From a checkpoint of a small transformer trained on Wikipedia.
Size: width 384, 9 heads of 32 (1 for keys and values), MLP 1536 GELU, vocabulary 8623.
Architecture: LayerNorm before each block, rotary positions, no biases in attention or MLP, tied embeddings, attention and MLP in parallel.
Training: a variant of Adam for these matrices, 616M tokens.
MLP neurons of a small language model. Each row is named by its layer, matrix (up: input weights) and neuron, and shows model dimensions 16-271. Each number is 500 + 50 x the weight over its row's rms, rounded and kept within 0 to 999. Numbers have three digits each.
After each neuron's rows, "fires in" lists the words (lower case) most often at its 100 highest values on Wikipedia text that the model never trained on. A number after a token or word is its count.

L4.up784:533546514531503455485488488454434502524464592520513463504517482418525444520460470444507503523528478490559539449520450507451478545462602575533461543417490496571595476460536503445407395442515504530515556566486465444571466396521489471557474480468478479536569550458534553468518465558534545459528602506576491415481522489500513388518543478466492525445573548557532526490562410563487481422437452447531507448465499508542450494420560442474500542441493488443462539572526481465525516545543457523524457440562456467483494448567509520546485506489530546556473556493516423571570608589566459550630600456434527458468438492470422516570478496451421481367485491530481408467497474426463544518575551515529574517537436538449579537456528463421542546580415568495527499566473497491510540504429430
fires in: "van" 19, "near" 10, "of" 9, "a" 7, "und" 5

L4.up580:489472466511494556469603389546578598491514549508466537512539625516518467528525504418604515493500420395493460550539512507461578450499488548496433399543520410464497464564511453513432518496447494458537580502479467531523522498527519482592565540547485458573518407554520559422531459481517536430515556487498425484499581501526501460548422413542485544560506461524411537519489541532506533499469548530427432487596489493458529434489570410561550529465534415434455570444518483523397508498512484432536518572586442514448503430547521459452519474524489454552504517560513407463564444536479546587508539600498535492384542529564565588490615445513600558499508481519598542437541539555535514445566561587527529464557422434380503572485471490484468476460446511519395345508551475483419567486499419
fires in: "of" 65, "most" 9

L4.up1466:580415503467528501483572541479452516570476477490501553514649539515461483566427519426556465538469529541419581556542511533492469428387517485516537472475530499502551503459511492459500441456541581439479457440450480467530496466507455554499583602462476508427435447574476501498542524428456528572527514534567500540500566471518477406544443591581466467507518503538552410570441493462423492561577600537479458453555491430520380612578476493499389463529464440471494560533533514478558491461530538467491405551538479474525440454605475454549541524474534483598446413537458458532512511516427519529495477502379448455530466512555542490420518558497501513522488532534484490483494517414451457489513581585541549476442484466365471461528460545450499487616525493540495494463516476629549478542465572
fires in: "as" 22, "1" 14, "by" 6, "for" 5, "that" 5, "where" 5

L2.up42:502545513504459465524448482528457426559546572470461451372428567445498475495521450437513514429456492506617482547616515438506634589546510497563628462504544474407515437438538489550574601458542461496425521528392458481482486555511471489656477575398466531455514477482514463481536490543508503599491507561457472559466538436551516437521543432544574518519464508546407470487443553502527581520452410460500573491523505487487437496480538542477437447521517486471565491533477569419528462594502499459474471491556507613384454577555455499507521513541571442497501510560537510536455387490534512477534540493560499514510503459494497544471497438457506458363530482511512470432524410462426529509477539445389532524603573516567533471445489454436432526510495510556434519544528456485501522458462453
fires in: "to" 20, "members" 9, "not" 8, "that" 8, "t" 6

L3.up366:470538439554540530464517353499509570539470574578495506351513533492442492553433532451547486517524478398429400540527527473528512495530427452446442545599493437484579479555530462484471525528562481507488507511553531468499587549525499489551520570475516467512463489549420518461502501492485499513457567493532545506582554462422500532566429465503504579456502498547473420535377491453548551488555417493487471455498459438493543589561557442537410484449551463415465469601471614541553486493643468444463560396495487437313508440595420546599498493516518495565478485566493501458480467459398419509512588583494454414503565431526549465570575379468493404414515518591490507480536497462481582551471500505509573538536488506456546508550520482502501484486436495488408473558448518453437438434561512
fires in: "all" 21, "of" 14, "50" 6, "63076" 5, "allied" 4

L2.up829:573543462515416519504553393527471540521545479580445437425465482480455462561501461519549498451611466537556517492482594488508524625475462498478539512491466480510395484506567483469504483546505562369393466614402497457512461485490431582491548492483468498512535424558518523558545536436372506469431496507508458478643482494533471480551547457493514599368556544495579493559488553570498577492478459548432517503492477540514508566594511511443592557488475387496487460604519630569527522577537515478468445551540474461518472505512514509454485443477555473499443472556487422452372471529560432431459507529532597462408549486517378406577515501529563489486575535670476487459526474535477533550480446481490483459490451537446562571538494449503483463450451513377501430593445517584505511485495528
fires in: "total" 17, "no" 16, "on" 11, "via" 5, "highway" 4, "accessories" 4

L3.up330:495452409403426538537567454427505481585512410534493513483441437537464415544545411549602495482516396548543501517438415508523499440480579520531556461443463474429526468500563512540499491586423519363526459488559597509553500475526491606533447510508423521464472518509596458496524475579557489540500596462427457563475444465458461569487529478483525410586487610460572556445516496416481467475458427515457572433516448408540532454569559470533466632439509552549530545502599466555502532544425431593419541507430432436475552474505565393429573451502454564460592494499542465472515543498484557522517533464387582536462472442550515502505532486594484575512520541488505552480433626591546494502519554472523485529551589490463489535443425400528515459480514534545471493560496451555493607539406420
fires in: "of" 30, "time" 18, "for" 6

L2.up888:462501461453542505571487385412489475490515471432499499553568449588509470587539550493555410483440462475506417523454498489501509568511489529511445543433587517503530484480528502553495567509518468418469452607577458528527431416529477571527496578487445506452502500528571563510464576459471512574469535505439480553495568498498477483549518499414488483563555588563484450527456459484551590519488547451514440457570462512584568406510617444430517555569559496460641565422478473592432564618511464487568531533526508443483459434544493464491420425465568448515502475423515429513439474613497512476493514423487499470380492509504546490423475524493475450400533531560562415488516645561446458445518504472575413504623487556435541466484472496475463457564578389555460538557576451487425449481468512
fires in: "however" 14, "since" 11, "estudios" 9, "although" 8, "universidad" 6, "archibald" 5

L8.up205:536508491479523509480557487524493564513494483525526547418428432481521510532488492430532475549553431465539511618528520546637462479475478529576518480541467441500502438525451415446495530507478545531509512463527539526495472525504510586548558470564540489406504402595547523523443428432483474523553503517483422475537491390513524441459533513543423461453577566473421567599604498578539507486510573500582421495517533440514401546499542584507529490549433426573546511465558473535579492482535530569493426456574452465470512522521496473559590568463591541560470412500578506513500446512479492469482454531494426491463551402505468498487576411415513511500541565456505497453490521465366508451446532474494579450534445453482472501526532594435427446446513581482523525474466507538522396480615372
fires in: "a" 28, "it" 10, "one" 5, "very" 5, "all" 4, "three" 4

L2.up1188:430468536418443501520542390569530595482522494558540480459496569488585498566490444537550497532606428534482436527541551515542517500635530484528503527597458449606434484479509569543500518466478565527513521564455472566513458586479476554610437500556506442433525437572528481466515487532505519574431444526465524551420479530524512450499492496529510564500469476583508538545470506558439515436531608454448524449504541431483592525541542578522416462456499427457521514501554503423459479474527513450475457418583403502489508557536448465469433508409540424639540412459543413550449473502453439481532508505483510469534496487606426449478549493514566533497506501519561410479474517540502531483475537515476476593572443499496529483553558470501556384500439445465472458497553485504440508566468535
fires in: "who" 36, "to" 15, "that" 14, "of" 8, "how" 6

L8.up333:528602530535513472479520534479440545499501469393472500430502512569449538479509442491511477518636484477470524507443461554450461422468495478466490516529560486424489448420447412477517570525418511497503548458548482419552463447501430611482558531576535445532501430563486530536449451505538443480540492488537530447504518496470471509576559537498369598482536559558453451531559483572488566494515449599519475525503416462486450608539496586492525526603453514493500543486460476426525493461480533497500377538553491511548507590513536409437517474529507387531487567511535497476473430459529426508548478442592459538452550447486517541511538632371555548507493497420496546531589488542565528521581580475352532542522499401393489453528592573549504544496515532482528468532523503444515459562604472
fires in: "the" 26, "a" 22, "more" 5

L4.up1157:534543514391529479561542484497520586499415468459481502527538488477534502537570537483528411509557447454574501469561489595516505568473574470428484416442572543584509488461473498501476563487505567497398639507376395491534487385518478566595488542457517466523545512443531530597476529517640521546469517560402510596494487478490517527454595458482525480588610444507437472512520495445504514488557506582478637449571489412493510442414518493505565430465533482591392480567482519420496492552461484514441495465504527468499531557518616489527532447489523518474620493458562506514480450452595419496505481377414467530481442466512591523532606533452468531402442446540409495486464435543443486444488515479514488429456549505505507471392487576557502487563507507556501535598516503597438474419559474
fires in: "states" 43, "time" 8, "archibald" 4

L3.up386:480531507488527480526499459527450510391471472480566547402569510495498510447487465469525483530539462498477522573527568542448525448543529471495429469546489333370476459405504462499514477523470576471513542475462529502561488507494452541567547483484454448502417456495476555497501444513571435542485504499425532389563514560475496514418523529519410522611511501488388492563528521557483483466479540448503512530580497507531492468595455540495566505495435444409534529557565621459494491532443466432447535460538384434469482542503504382596527545459625507544430487594537444585422506498444536506489543429510545565542416495508441474553417503424509477454537513538570487522445465531418513519507492458472550518521488518504576519475484418431500502596384512533474506455518445537471514550496421
fires in: "some" 25, "all" 11, "many" 9, "two" 6, "most" 4

L3.up994:548491615495569480490563432515468613491529406523498524447576515511485487402488466411534485506595408468472476580507581572491524455517463548512421556421487421463500464427554545524473501466479489523548521501549554525543459486495422535468509513478419501481500481525473455531491482542414500516533506449502488409522463482577420508474459535585508537501528502579430513521432483572465502515485573492445596466475483417498423550589606440515563491483496396431589553542521473458456504521564443515477418475549500474430471496594498521464500498634471396542415387606561498473559491484480436425517415509547568437557535458529502566496416531430499440426471575562518436534547516515509536481515509507442574551592505546451513460487504433461450504485540547516496442529509474628505453536536480
fires in: "by" 18, "with" 15, "the" 14, "all" 12, "either" 5, "both" 5

L3.up664:547468455579466429440512470469521570553567503536428506470596491575526431516467470451518525487433438433507526518456478428460617596579442586416573426565480501460481533447493517414501529483480560465538417558551526521518502439458469580497517498472531585538457515510538509552450470480421425481391445513501465621581561433503509554486437537579555541442483479502540588526450509450550642580517506485469603505484415519453529518526568575545559509530508527474523512517502495470484508582553461527436418614555402424511511460512485462558527553453527459515481565521496412508468514490503504478505522530581562453438559488540527407583514486580509551490576571537447444503436541449476493530582545574456501482592530454440535444515497468550515434460501550469450362535412485442442509453432472
fires in: "the" 37, "by" 9, "which" 6, "with" 4

L3.up99:506535476515550522533529364623515590498548529548492498519578494466545499501459496488450481464536489457547476526532451557538456451527489363541469536547538421535488538502532434560496459568552569545522487562482544426502485516526490511511604487504520321496438569454529505433447573529535493462470485466494424535525465474529450449521429498446444540469485623479461512593497502425544535463491507562477427465456549506519435539500535505554459528507493426452503511534534639497532528418566506534474449544464506579417542494574539463471470562583621472461530467620523483564481547506581579436497512517475473480490489429492462517472527519488453428517457558541524412496436528575525462520436552461438581528544386552503507417535435507450397465508483459551425440546551468498447417492547552
fires in: "other" 41, "of" 17, "these" 10, "most" 6, "enemy" 5

L2.up849:529481499377636520514485485481423597507529531470500475523553480491597461500553343418566485559451512439463449486594446499475584602560578484466439482505504507341480435538624543470487566467433476513514479549504457478522559485510391511571491514480520588496535503515525520635559467460535382462562518545488478516457509520572500442498507472556518489516500561514511507504408420474572527523455457493515548471465487483470554512568524530514527477432543450495501481545434522457484521541475460479481525534551509490488543494563437475421405395558539504568524468479434483492490466518534442515540480504580530493343467431567503408424441464617428456408560553538557424484443450512502533503509487451494472365552542472540567443429499511460521498516417550508508522478468441557382549517453436
fires in: "is" 40, "a" 8, "of" 7, "an" 7, "teeth" 5

L2.up1134:547502437352484483497552571494507572565486538486480478453525498563538464527510486519570480443450520491539435509380518425538503497493548455503522479596577472574523490518539538567522482465444616562411401559385387526430436406523433398459444545580388463574510500505512439496481464576532520586461577514419513521516485469466557482505509457449518523578540481693452443513436575527488595512459498532451495509476529464533607496502555532407508503514517450500578571493454511461456504561536482599589492531582427489427431521472548496440503513455539426510515397433584453466514496517574550488418520559538518474373451586546518485517545555513502519476482472512518476504480444552467486452494525483495359500574545440550597500457460444435483498573534462550451438568509494462484468492527449
fires in: "but" 73, "was" 10, "is" 5

L2.up769:431502480530446545462598405497500542502387556651461540580500572502526486547394444430504584524445464506507499526470439496506487515380546520540558368460516429429504430514525414508613461533439556489482606485436471481561553454468534476559482599471541502466405476554505499429463492477580530453555486469535457522471506520520505495471558490501420409534497467488539407494515430559565439542508546610498480467537498418517518497538597422525399491522488541488469584499493485518555542516627501519428539536537541402448431448599436448493511422611521430580467579569474534451465436501534485622528442434481457452507521417478517525484537534523473569473480576500474578477499537525470451553469504543556427521441535492475531478535473494462459520519506487455443512477470445524481418496520479
fires in: "of" 27, "was" 9, "before" 8, "elected" 5, "were" 4, "at" 4

L4.up862:487397491534468488482549456505500519452512438519521541480456526543556544519452505463531487530522387516469439548516511574569493527545421500514563571610485420507515454456536417423597433534474580572531596441547454608546516527488489553506511526530536360463490512489462530501506446552499467539457566460519532463540548480522513528482499605507425537496561479542447439562462512520509459530590540521420430420537493473461527588500481566498480567478474473493459430487567570498464498507494487493519574533517470530459358512570628430538508502449548581594571511536402509459493507507565434482463511541500435512547543527674450476543534437452486528566506528495617477471518430565480506475465565540511523574486471475490488630538497402472456491425453463528473391534526406553544493559541482
fires in: "many" 17, "of" 11, "various" 10, "told" 7, "several" 6, "some" 6

L2.up1418:487491617506520599627460475483520494481527504529496512478479543480460501502576475486582421464533453519471524574431469519575535573427444442519513428610513521487492497499597518544583564483496503495476481521536461463516479516449497618535515556513546536468563435542492482484508509566471542464407458362425462559503475499471460521478487511465602534428415459506464473505521560466521511469516497492492510478456504493518560505540518506481475516384499516483418467615603644578510468620501509544478502519599460484417512548497478454504551455455575565463564503513490492614536533481410547463557484479507499519493478560536420351486571535523542379344522514549532471542516488530436473566481458435398582538468589440415558475496517488412429505556538430492441548529405483556466480439531415
fires in: "about" 24, "than" 19, "over" 10, "any" 5, "certain" 4

L3.up1164:518512455378555547554490514424465491489460476396496652440543458515524441471486413486550552468492477500446465480476444451457530501469466486499447556526629515535528500383452492552471454501480591544430511576434438518486489400498523476451557578416538504575457616565483511505530513511496456472536562543502427518532487465476527481410547446532582424536507472475442495525490488473440501559504516578462592538538422474454397522537565553507456499451444474460420529545519499480588412430491438508463519513479516456483452553536480477573532529542556533630611515471590469458530518450448461469498488459530446470510474518574451530534535520428523631509453583484500525494492423551493577428482502491515525507505583512531547563472553436492474524506397498485447439520504530487553398481553318
fires in: "as" 27, "been" 8, "to" 6, "being" 6, "be" 6